{
  "num_hidden_layers": 15,
  "intermediate_size": 1024,
  "init_std_down": 0.0,
  "decay_shape": "linear",
  "batch_tokens": [65536, 131072],
  "max_steps": 6246
}
MLP neurons of a small language model. Each row is named by its layer, matrix (up: input weights) and neuron, and shows model dimensions 0-127. Each number is 128 + 32 x the weight over its row's rms, rounded and kept within 0 to 255. Numbers have three digits each.
A block is one neuron, or neurons of one layer that tend to fire together. Before each block is what it responds to, as a language model described it from the Wikipedia text at the highest values.

Responds to: Parenthetical qualifiers and dates
L10.up295:147107157128157160133126134129136129115147142157091132154170117171103094034117126088125147180117151145116135183102138087087136128060132082118112142152139131094007117127093069138127135142120120106166142177092137119060097114059204152128155118059179172117154086113122155126132125206169137103118131125160114175111116178107119168097105086141107129119108162138088111164119133155125137103107

Responds to: Opening parenthesis after names
L6.up82:149109120165128116102129070101104103155117100143097115120143134168147079125121064108157123109135141116128092131163147132093126103099076170129108133197134164129098093072138130186138127149134119178147118056145137129077172104046154156078166098189130188120143072140167121108076125171083129105112097153102140113159152144074158185173157090168194118177140118111159206054142159131126147224166
L6.up161:128195138106114171146146119158091101179096103151078154172117094201127150150133126147096112077135169170119136133071091160121147181152114116091120170123130143100088030132150122124101099135157094172147129093115133161136123114152128087156126157109171203071112175042172123110167126162118109153103151149093126105093057147113165130129116084140130081195095121145063102117087145162136154116176
L6.up178:157131165158106163131135078148101157148168127125130124100092133135175112117161087103195158114181159090131124169144118094113146075082150131150100173097148150089134181129134205151096064116155102147156140048117148157131111158119140090072123154139117120120149127172103108078196169107154140115135110183107147145113146130102123167139118127156117131125108123046141089135161133095131148159081
L6.up209:160119102131120123106155064141193195107101166133145158134135132130098170146145174089130101142147149131061165103126099080093115128122111114098136125104101151163131101154076131144136137123161129142137155116092139121096080100181192139085107090181185102176139081082125190079155181118102116111142162117186169074147083121127153067154134103154104116146187048130080120126177101108163180175058
L6.up229:104152114172106180231100123078132204154114074178133131094176163089135186147167143160109083126134082084165130060115117145067117129147114151159128120148146060137135103118115161118156210131097113172149115148115155129108194136122122117102117097074095185136124146095111081141176108117083106067139151138116116120116084095148097175121133086067187179135076107128146113134098114115114126146158
L6.up290:203122152095122116167129137146060134169155133110105127225137206108142128103152106118167075095140123153140103183134128128128135147168098138097131180095196129157042088115148121101103103129127152128129090157099181132144108119125148168139135172158152091100129143086124125111135094054119165070102179071131162118181054113091158131136132114111188092136110171111148132124137066104144083107076
L6.up338:106136116149100106207152143125163145101115137185078076134124085126106149122112092117144133126136159144174102113118142099111173086124086105105100151104150187174094121139186098118133121092102083142133132123202140152169147151125105109070107097108156104099176158161157133071094093169156120112072145180115132164092106097151122152155117144147143100163146120148175180158097045183143150185124
L6.up341:141091113136163162060137087178093098115159116097089088155149101107115140117116171109148151152172167131098056187097089094097088154146117148104119169158128111138107107086110130128137136134111094168156184070130118142137112123081058131089170096106141089157118158060122139119094078135168126135083154153164151087136140139179059137148086100109129161146124025069103183149081092104136147132148
L6.up443:145183174086135156168123110112089135110159112112108108174199150156098114109108154152134128129166129151095128215125109150130163100066120096035118114172126142108087090125104106105099159085081137190136079066134140077154099169120146206132142154134133118143144091121121067113113027157095181118124169116133110131037131159145173099128130150097093116181129145085145092144131046184126162145140
L6.up457:202109121129090074124189119085104159193093109197122150165139067113122103117127125107171093141167103092143109167124186134051100158156144143050137136106112165134097154100131104106094115148110126090126127126140090110151139145135141137151126079153115151172121163121098093086188098134133101165098187093101128095213111155136135160138093089076142133145134146069128120100158143194102090106150
L6.up500:098076119131169109104097093159146119141139152139162167175162185105123171113153128088129089013131100134125112145138139186093120112153136127147066111134109143154127123175147077100180127150063046108197181144149133084146188136150110116133141106137117154077093077154111062089122095131120145126115177115152115096150141090090111098145096151155095141213123091122115134166130130180173139159067
L6.up712:155173128128129124211155171120159137086116153074122112156094140139085113145080113157164163167133109037149125141106098143080118116130096151116153154108083106145149129126123118155089128122185112137092148120107142083114176129076117174117151158154174092121107114102074134158166114143158102130141108093164125142072089128131120174168105105088088137119136118179053094158097016157058097129102
L6.up723:142180140168130105060122114152189129123136116106118139174109146144123104152135102169176094180133155083131042138161087145128166167114058068091129117076139168163090131121119152143140127100103070153155101118136184168160120108100113101144094120115151090115124119076182121050140083159146112167092157122109132103133131109060124127131087158146102187098123157095151157160166097151119184163198
L6.up821:123239175129167148171089130124161138119099075206078124113120108137123148098146111127169195136157121134137123090178107122117112111141139129147096124088130127100142098116124139181128122094149104140087174096119123074103118071091141069172145175192121119155113188108162168131115095110127144131125175161098098051079111113115153174161151124144075159113115149144122154121099115141168132135081
L6.up832:136108151095141075134112127124097154136134086104109150173187164190120163146162167162081118128118126208156156111157117128119120132146158192130162166108121144135146094136086116079152095132151109166171154195135121185121153099105152094129085150131045163156165151106128084094163105075126155112150192115127158146147161167180141173092106101143141134032150080147110147157151112120147150136123
L6.up938:159117101119149093150130152113099211193160148175158138149148164137083158112146092096104163080134094146148110172135149080124098127123080093154063105125080108124084086149072129123138118084135130113136108083063129151158161105086120146145121107160116124111180138064096151092120163088181145151103163138090099092127138122171174138147199171129158148126183119110160119135121131193173156126121

Responds to: Word-initial fragments, open parentheses
L5.up486:113171177160146143121153081148127158149216152066100160079116077130144140176106155129067173147123126129124111106141156153063135080122126129139127130139125164143105078168095134163121139096122130114098171117138126068162135132158131087111112034099153153140135113127075162097095090175125164127084141113092144125096104143120023103166146216145187146086110134095143176032151044118113134106127
L5.up518:119151151140122166151120147140128125133142102149145076108151120142086134165182090160122192114157191106143160148161101139180073082116106132184103119085158155132149096155128084153164127099106099134153155127077144091078142147078179120155169120103112132113114115075127155118072194155070099104158125060099106177095085148129143088113116158164146100161140088102150129077131150189170166057076
L5.up668:072121114143100126066155150180051134151145148119109093168153120123102102160137178123174156119193132125177065139110146179144124125110094088144103126129110113126098135102192123142066176099099094136159171090183108135140160104083149123128107121100116102124122127136137144118112150104141137092088190063143117147191113115114171139141059078165101064124113097116139143111112109136122153153067
L5.up911:153059121134134115108122113080198133175107066145095123115167142113112156095111134161193109153097091159120087145098126121089180112096124149103126149151150181129099117120132116124170132133146104063159094116150182138074144128113136143102078120116187160162119149118164122113159089141159151103100154114149110137152114129154225182175052232095163163116183125138102106133149105166140190121094

Responds to: Track times and infobox pieces
L6.up36:086127140134158116125149117181151122139132058110135104144110132179125148104152134100142078094176154119123098096064206096089142139107148112153139084166152084155132143081149147132161121091099084186132128133085142108073147095080138054094110111096140122117175150174139129100079119093128140119147151126046103154114227070185133132163106138106145092095096142173171141136143094111150074124112
L6.up160:139113113131130174092142081164073149060116149103139164124158151158098134136121141122142132150091081176112076169118120189179137143155099149078105102150095156078124206100099158158157037160096159149176166204137113113122102120113121167161120132130153121150131173154092157092086157072116142130075095103108168136150042079126188134169123128162124160168066211172098155090115137126150157122115
L6.up238:095172160089124097107189142109126114118176142125187099170143069148186114141125108159184103096194151091170151085164125063115082083141122125111098079111104116148111171121154046083121113131133122173150136116107146144113125077173124136057089103124124131103093134091128193176094137153162143166122167092109177081107117165144057167114090061116128122119148194155136117116161118119136124074125
L6.up329:130042141128111112105139159102096136136130189142124105125148167184143127122141115187082107147077127083099129112159112109147191146120105062161114094143138107058136115116069114158183102126081102137074137135169187115121160162125174128130111137121122103178096118090160144143123129162171126123169102098155127160118187120094099152085150107089131142130140067170096147111103101115143081139144
L6.up371:150144103079096081158160129155095142156159117136153176184208138117168116128098121133118123105105182142130143090146162172125060128163114109159191122085093156151129094153150144100172121105072136158184134115103100134117143102025162126115116134101078144136135143113097180167100158101108111108144146189126148125194081088077057067186169115100128130132128098120165151129170128137126110156082
L6.up384:155091112164147119142158048115164128132109082194149150156127122138118122106172206121133101192099096109065195157137147161125081190075135111085120143207111088118122131142148209159136084141144161103149071146078123170113146116111087075161146134116156105158124108139162072110152139118074127138115092145077122136174128122121093126179141109122094168149196134117071173106128167140129153145054
L6.up399:165090084116092116097114102077212108113124094146195115120133167139106142103097110110127151089128089155173165121130143120116104091149142206103134148127066137099092108187153141139095113098127097119135108119110159165139119113127149148138126156124116172134173119143144106141072135131109178083134136131146068150096122153085134087127093121115152168078159192119109144075185113182142186134101
L6.up459:116175143125120116142096068126122171138097145078177104156155180096161090129091179080113138130142184129085159063124124121117157118128141147103160124149120140090119155137088149199108126112142143131139064106122151156099104124089146128097053063156136146116059118127158070084160161091091177135150110127113147136097149114129100101103159095173060090168121151170128171159107137158147132175162
L6.up516:192128151185132094163114162136088131179114150121163185147145151118126149130148112106177088154103190136173092153089088097117170171146117134098143081109118138135075157192130090182116125111134099113123088118088135122094150090108105162143139113118115111073042157146139135070159092137091168191132120054092127140149169118123113122152132098080112113171141182139168148061113126140074145122125
L6.up543:184164128149097144091087168076148145132152137148112086101121100135149175104094125158067123110125147194169081165161171113143140179087111164113147147174111129068132139140085099135116150139099183114133068164118150096076180062177147148152150159066061149198133132141116181148133137133148119142136100117059157098086110157102167097066102155117146095107134122174110096119153111078160089078143
L6.up547:139157125140163098088153129115128139130092101067160178131164103133171159167121149119144104128092108143113158137154144125053144164093140106102197101135150158124102149132182127167133170063156084103180133128141120079195109185154126151077090098116118152150072191167123087157057103173126154115089152133079130147192141052156087124132143090129122191167109114153109147112182119158116115196090
L6.up561:136169094173098099175125120130127165098090109159135196140141141116128151152129204156125118111112141166143163160109118169083077159158143092108172080149095181193126128139131139101121142097200108148127127118106098062151135122170097105107135158172098112186115129102122159126143089130176113098139182123196181075102106120154090084177087113065130109087122100129175150146140161087116152174093
L6.up685:090131120162103093137111114144151100115098194125176090130165087117118117118173146100183108080094136084140129180134177100130103115160151155139114139077154141144160130191170128159136190142130162099128108114112167162099108131217147162102113151118152188180067098135119146153154136142069160143126166133184118113128157131061121071146125076147115173113128128080068167126187159154166105124114
L6.up714:099123142127165146084145178141126130190092092133067087096151115117180122136162169087165153107098081151110126147121105173088086171166143139134105117137165148097135133190092097125156176123138163207123153179063109096147095144091111184140122135110094139180125113092069112186190076139134106160074121119166075104167094118163070129142141131132081094134142158135111132197125145131134178113130
L6.up736:164186121138075146203103136141167146115157150118095102098051116130143120125115096135062087095204182155094037169141136219146086147179136186139102167127079162119059106138142111134191115114153109144102083092177166086099114124169115070094139094112050170089087166131160147151107116154122101118118108150130139191156150147089167122193148091125164127086123087136123125113143059157103141105119
L6.up777:096108138145153132145074063075128156107102139163184113132134140120189185187126153120126126125070151119108104089118218110096068176143156103156150053144138140081097150135175139161127108120123105094137146143127175070109154117110134096157114147106186135174149108181096121150111112095136162156119112163144073142144128120154105124100156088096158204119163099132158162108160150151151152115079

Responds to: Predictable word continuations
L10.up1023:160100108147104115121135070148102118107055102120127166148131111168144062106160118113086160150151122091130176111120115132128150127143171130157125184127153047123100159133169136099082136098146114130131161141147133081148103145162104105126215067179082169144041093117097188143135104122115113141142168136129105144129129089131127190140130110190152066111171115145102163122120122132066152165106

Responds to: Partitive "of" after quantifiers
L5.up178:064116130154128124167098125147122162149120099105153120081157091090114107091108145115116148145088132142093188122216175127111110092188070115154119143092115105128139130131109092112100111092163118175188168123168228171124104119086113103137088110162153140092140110092109147158113135033115138114082154170080102131120171089088214113118148098109115151120102097115141084204097079153112131191130
L5.up590:116150089131060124094099085168124132164080073139121181129128112146080136135150146123189042161149110151111128124154152096114112099186124152178180124106154115160061181107096111136091121138140184181124141136110139100144116151165074120136184079167160104146066086116122096128094147102161142144158170141074094120136090116098145187109159090126162137111113104108125220129143156067133177128146
L5.up949:104177140143117114131146084152156127106122067088100129078091193141120086094139162062127092142148126174158131164167149147117127153127123066149151103119130125138168195171133107129092130118104115185142127123166111136102133104196166154102162107110100154066117148094119154104165103107153114144179081133140111145077171080107101151163128084151140101165165123160179192103105097097024100194091
L5.up952:153103142179077109140144120165142125094138118195103100141176150136157167147161100114108145192125114157197158154115127082106130098120133160139130096113112189131121191100093141142136124142133151107143207142138117145075131107121123145115127091135124160170158168082063095168088109075093121145135089160128107067111152110125129070128130128058160107114105180100116137091107160108103165118166

Responds to: Word continuations, date months
L6.up37:108110164108112100045098090105119112118135124101060119067147122129140123123159170128178121135141116214192098086150085171081146106153128104132147107180125169124090074140141148109192117121147151120128103170150147119118124169123218096138048091182135114163108134135167148092098080211092168168129105164117132119147156124132158110126149119110088113098147172127157096129158076142156156055105
L6.up52:207172123064140128081119100139155118139165104145102128118175101172117156121148157149074123080169109073175138128111127159088111084136088105185141166150161138114074173118131134087191147129112216106111177094121101089118146109133087165106080094060098090139072128150191121155181117201088117130149086124106083117123147114164145131170122114126109096172137177139114137099138095121101111174125
L6.up125:135172065122171118153153126125098091189121105089074155087127162133147117029075080146214036132140147128099143132133121163156176154066121103162140145140138194197120149131134130073102089103131119097144129074115184074113112139118163115133126099131135151086163120113050060090133146138143112118173106088150179188142138080098135147141111175128133107122110135143131149189085186196163091109103
L6.up145:131143103122108202116155155176124135077135192152101167196138060105094062095156046188086116201137147091131089074139149127151120171088120117166148119114138130094115086159147148106137151153187132119130087126128132080065139136110188165113187109064167100132135151074109111174097106129105124143113138128117092133115064110079132138145116111144088120135143104185143182195170142137099173119141
L6.up247:115169130110139104130165113121154139134151154172103170105178069091137104131103134169115084082177101113170120094118156144122130116156057135152096121090120092117112133138126121170085147116187172099127167181147147084155114042140108165154129090066123082128192143102096135160113070145148185150114087105135069118116193108093150135121104151094098111093109116155155144136045160105126079108150
L6.up392:116135152092176133163118074139092119159174058123148158126186154104164153150155115153134144099094125125109140112138149132142133130138127162107076157136162158114125112121076091118139091162159095130128151195120137093116107053148124186157119108121104085092108149132130120098080070063113176080108146131171114094127152060128115147089103187111164086153113114172064119130116146085102106157088
L6.up452:172094071148130180098140125171101110124121068114089155134174152101138127123140038141063112091119098132117117147149082120098146071143104080153153141141112231119096106132151093158098128143104195111160084166153133161114099093202122126171165096124054125070125082130152145157073056181165138138193112154123111071145092108122091113133162149114137153180139100136155144150140169152148124147180
L6.up455:152124093134150147161168121123097180133156139146110066153123067102190147082092101183120156132140116175130124140097123200150115137157059110127131111120143172123175132148151180140113126102115135149176101070101169142184123140119106158144159095143125094090086101122140099096140144140134180115167075151074120113136114068121149120183126144126169173169060160130172193129107091088151157199132
L6.up568:110183142046117170176102099105161132119150085135162112135146119128176166144136144146113106152155175111128153120083207139090123115179148101153104173152179093162134163163132065151152142095125130093102086115147124122160116098160109079141078164131134187043202148067093124107099137072155115213167136126128130115104141144138162128093155135109144099039087113205130136127093081134063126140165
L6.up591:112091182133163114156137069137179117141163132091153082091147092099095109144167219146153150121154155133110145134190111160089180058102117119144147150115147116198131096165125091144119156114109137100097164155128186137131167136187138121140108120106117111149151172135123106088094038156115187182098157125105148130117177154151115157073102162094131100127091079072127072076063180135121162101149
L6.up609:078141106078154090167183082103160160120120119071128165079066155139085128114140113146147150100156123150140085093111180092136118052147145092130149151121149139098102118165126164139129076162155101161108112119088137123167164013151084162130126098070125057124110141047065102179113093119137110098137116204139179115096141112197109156113086163102124152105084152124166136180160160094177154150131
L6.up662:142168184130089126174159122143076116144148142163186078133128101138093037136143137180115094116211182123155148160174219149108124119162140108084094117110073114124094170094080087143162099143111108172110186118154124109131136127185158130083126133162170167086126204130141115172065141161143119112154080122100117154118153136130126125080103178120124075127186101115118132157086134138100097153116
L6.up890:184134200131097046142058148141176155134143097166151136105120160101129089105109129166164062160156016095162109114155148121136151140128162181170153138127109105139080153130099102145145134179156175136096096095157158127116118101181154117181118107084131126175112135160150083162141216123105133118137132235153099101095136111092184100071077152107115115126118118122162121116042123118125148132166
L6.up897:137126127136089132127162115168133152061139137144141151087169079095161122155110158109149120081080066145130056139201147162088170143113158122138139154141128150139107122135176134124123159082071081094116160074098126120102074209129077130155120123105134141129138129112146094149131063114124143135174124095115155143155181171164105113135112154071081153128068099184189155161118144105174141153086
L6.up982:127141181089101152131129136156168098122139149103121135143136186100121118124111104147114159127148048098170102092102147119147176174142110122141092130033069158139039124143126102123125167083131089158124131144122151133135111061123140142123121126145154136116126095100104076127087089152116130168106147130143106133135125134158144128139075181127147144151089104161112123177147123186117149135144
L6.up993:082111148058158165107170125127093095116107099096151115146132168145169138130066146144134152107123037151116157112098150164122113124162178082144091124116145193105144121150202143148158069103138156112161065094134103128165148149156161118136101111094143164124147169081114146090147092161112143143119118163105105129077166137087161136044204107090147132136108082128096089182145153071092182115114

Responds to: One of the
L6.up57:143115093138098107117100144164077163109142152161108119141201108128135123118162106125073099158135122175172134124123056158136110138155117153147126110113146170201093108195154130153086132158104196125116165086113092175153153091158131087102141185129115115090147117070175094158150074050121083090106124106116099081134180104088137090135109116146147139132126186085104038145159128090106140136165
L6.up255:140120113100149144137140118070092105163071145164138093141198170118084075059090173090118165140173109103157127122091167139116147105107128060177141126113191107132137091163136099119069127132153152087113119114112101155094155085067153134117121109141106092091148066125133129169112084142151154134107143125096104076143133128173084111118089162089147175113115076137126117158167115094157158118149
L6.up318:124111086149143115125182161082153154116103152122162117092154130131072096107095112068076155153116114161141137104138102160079150125148093158168178157090097143094105094081117142132103124135111103161098200138082143152141101076090104118127111138137144134191033085091075132067123142093070138153107128105112107149104178101177113072145115141124114162174142142112078119116201071141143152107091
L6.up352:175129115111124146100185101070099112165150100134122126144108088167097115113150144071085170102071124124153149162118133162148069166100120064079102189117165123127173110100143146093120133197104145166091118125148097079116148136116144182100071158175165094154103142101104137143105129096088119152056105067148172142139098048098109095150157133162165127097138144075129112220114151161173164120126
L6.up405:139081110123146141100129099156106097135143109101158137145204197103115084132192131112091097163058095144189164145130094124095164107096078136097064123111065114145075175131150116117137119080154139187116136109155175162134113143094144145095133123118151154158101124064151179140165136119145069151090209094132116146139148122118157110099126136145131137106150159062191137144141121171096116135145
L6.up427:089126183159100155098150091174154185119161073156131135093076135125116060106149101086159157112142144065190128152123084137113130114131082132112098130114076120096122073062135166130109112138093155193095128177105131147117155193118112074123161139196152139176131147084083147121075098126153083156184106122086145037046147087136111101076154156140153197094105154153113103152090145084171142117139
L6.up476:117121138126128133110122114134102155135165175144189107152113106148138103106170117138146128108119079141124145157114124106116153164124132090053104080074139110106160142160103197117076137129164080151164130042105153101129148102151149106180090112157137168116101171137111112098117125142151137159131213110114100143096148120123106090132111153132089150122091151149090144149245065151122133133145
L6.up548:140151170131093123162073092076138141153102154137121099152124170142099158144168095119103115144167094109108147143184152135139157130122128094073138115079107110131101166080123075160098111108171047175100157144092120114131117089157138125155104107161123201168156102120178105118080123115145138151150121131166149118106138090132115106196159110101189111115115147119113142098135203160158076155130
L6.up595:142112148138121186081150161125120153169130141130169117118153138123202166142172104099066090061138174136196129127110159086129100070173107126134125132134084143097090093123119168147110185135135110121097125154077182161149119192141135109130124173127123195161077161073114136132106080127096081116157163088146117140141128148099056107139121149171144157100089123154139111166137149116115187095128
L6.up602:153157141175103173147140158141134134085109133165112137169161112117179120070151133103109141186094145143145119141046107127118135177097122123207159124140099159059101116132115112165120087145070122126187180149118134053157091111134141128063133156126111114181145117126146126124169104128150119063132140126130170078133073147125154069139101092156162140142164136114153110143108152129130120121142
L6.up614:101109145109123163105148094167119115157124136061189114124138141085136104140164146168119123127120154118131108081126124145099134110083111087097180165115171149114091102126121149113101153152085106153102102060053103171147140163075147127078122159081086109138122125016175128149109126107061125128126080095177157105126157080109131165191102150132096133087115138051183091143119100101163163140143
L6.up754:119113097176116148109147140130099109166117145145072096160145106141125141111125114119197114110086114121182107125124074178182149155119126133160105182036174121096104130130160157165098095111174149134144154150092120184095183105133128136130133150089106153142167094108140137154134104131115184071074164079119106050122168090102117157168126130147121149131148123114127178157157137184143157148109
L6.up756:105152104083120131152189138158112144091169079101140091144079150108098148111064130173103096184137107186130100192121158104110165160133094170134146136087071128124145169135092095087129121135128154133149120215104142107087124153156159181044111118170182158140083183103148087117080121130101071052108125109094115077111098122085103061129143140165117120130137102188177102131125138107086116169131
L6.up789:088144153125111159119164120123118193105093067152096143117170145163142112128089171077125188124106146157148119138169102170116155141157179129145147111127106112112125103066115103211126135126101177099159106169122132131142147087104153123077099096089094168180136109086136117125124124115154150096162144098063142126122100122168118101137138148107112206119148178153070186182099161150091120108091
L6.up883:091138102169099161196143106143175182093122110130102139099160118144089114148109161141137178171171155145125204145187078152105097173093143129063104155147108156089173088187143098188129164146149153148187120216100179110124082091120101061154133148124130107148124126151156098072178154087138088135094158107149119123089147101152134109121093133130102159117133174097138124141158078074160166091066
L6.up1009:077134173161124125117144080131119140114145097178116074111096124094123123121122125149144144116151144117150111136087104117133133101065105141109121125147089150156108156112135142168127168134131125171146159141150133146137132107133158109137136160148093040123079133033139125168132140121125136081052145135163088123108121167096100089136131088138159114144160091148138110201130065092119121094103

Responds to: Dates and mid-phrase continuations
L10.up479:192107104182116125108145167163146114064124108142068169145148157157166134124113020160048129137152130148125118092092201122112141090148142148157079148125126148123137134149085116144148142087163116115135142159085079101102141081142149113129119118134094160109142121114119081128127138129158176082111110127145124079193111129105175133124129124110122129132083114151142156141172166134112130146086

Responds to: Dates inside full dates
L5.up13:188187157121120156089138162151080058109133113134125095155176148145162120126104107086062113106127113146181177088124100145123138129141131110116132128123137064172135146103121106118128138087140136137136105117136131130082120093144089158120132170148112141126124153152172073154199115115121120060179122180082156185109126107148115117151135164123127188113105138105200120125074143118080155117175
L5.up553:143105126142142113131170073160164032072082158111142184112091089140155100132068106123134093145123132177158143095134036177123117191127178059095101093114154092096101175098108110126131170107145158144098138138044108151144103071149064109123145168138149119113140128093119109116099089087147057124147179160102134093139140109126094154162118150148069138143122133159119123144108144126165150115129
L5.up934:118147100156121126098094149135119111044144110106133137119155213153168118124094084122119086162157099169136123122110094158111123122163149061077138130081121158162083136065091140198120068139085100115147156108145138143145148042111158161067125051129198133193204135093097175128126105159172091142146098088119110082162157153140167124175158110116060083120127180147128111175145165132151162116126
L5.up973:104200147141137064083106182071131092122122123163113165087141121083195099141154114072124161087142117090166139106110133098158121140140129083127078188076125144094114146161169174143190153061161118130098164114127125132102143108105114085164105090157084123106093090120128084098132107108130176182114105091092102103167074086163135120171123109157130108139164116148114150143120110138129168122149

Responds to: Clause-opening subordinators
L5.up3:133185128102124140132128115162040146145156145160151150158164131126079154053148112135088116094157121136138123126160159160156059200172112125073133126117106133094160154107184189174135046110145105145138092168070145123078116148181077117132107097118127170153163024180122106146159131090138187185100100096170118151126110092102129155151115131133150096162096158077137175092130126120106120152104
L5.up35:112146187113159140106129075096188134165161138116123189131136150144146127109231099122078133106100092076130121108096111113153110119201101137132093125115076051108105172119170139175115124116132091195103133123164174165059145126140108133133102134147121171087105108109160089130100151154094157212097094124080108134081119128190092141117142162085123130137193121166115061155163073102136161120134
L5.up113:120121179146138115132174068155080143165176117111140122147109134099099158083100087177140141160113087140117080124119157142122152175152123118080074110133139106088107129171132146125144078092142046133176147084159167179156071113086080094183150151138116139109137119123081065113071169116094135183142143084119123177130110112121151103198210104157102097203137125127126174091193105122082146033115
L5.up681:103176139157096093108191119205156129133137106103145104059121133114150159148164060147134115093103099130167114106148116122123142126088112115127170134146080107097108130125099111149206148137117148146086132112162088165114139123012143116095100118146099141098114149129056164102103114164107185108118122103106100059098165093158141107163131074067188105165126218080130117118123106137112071142143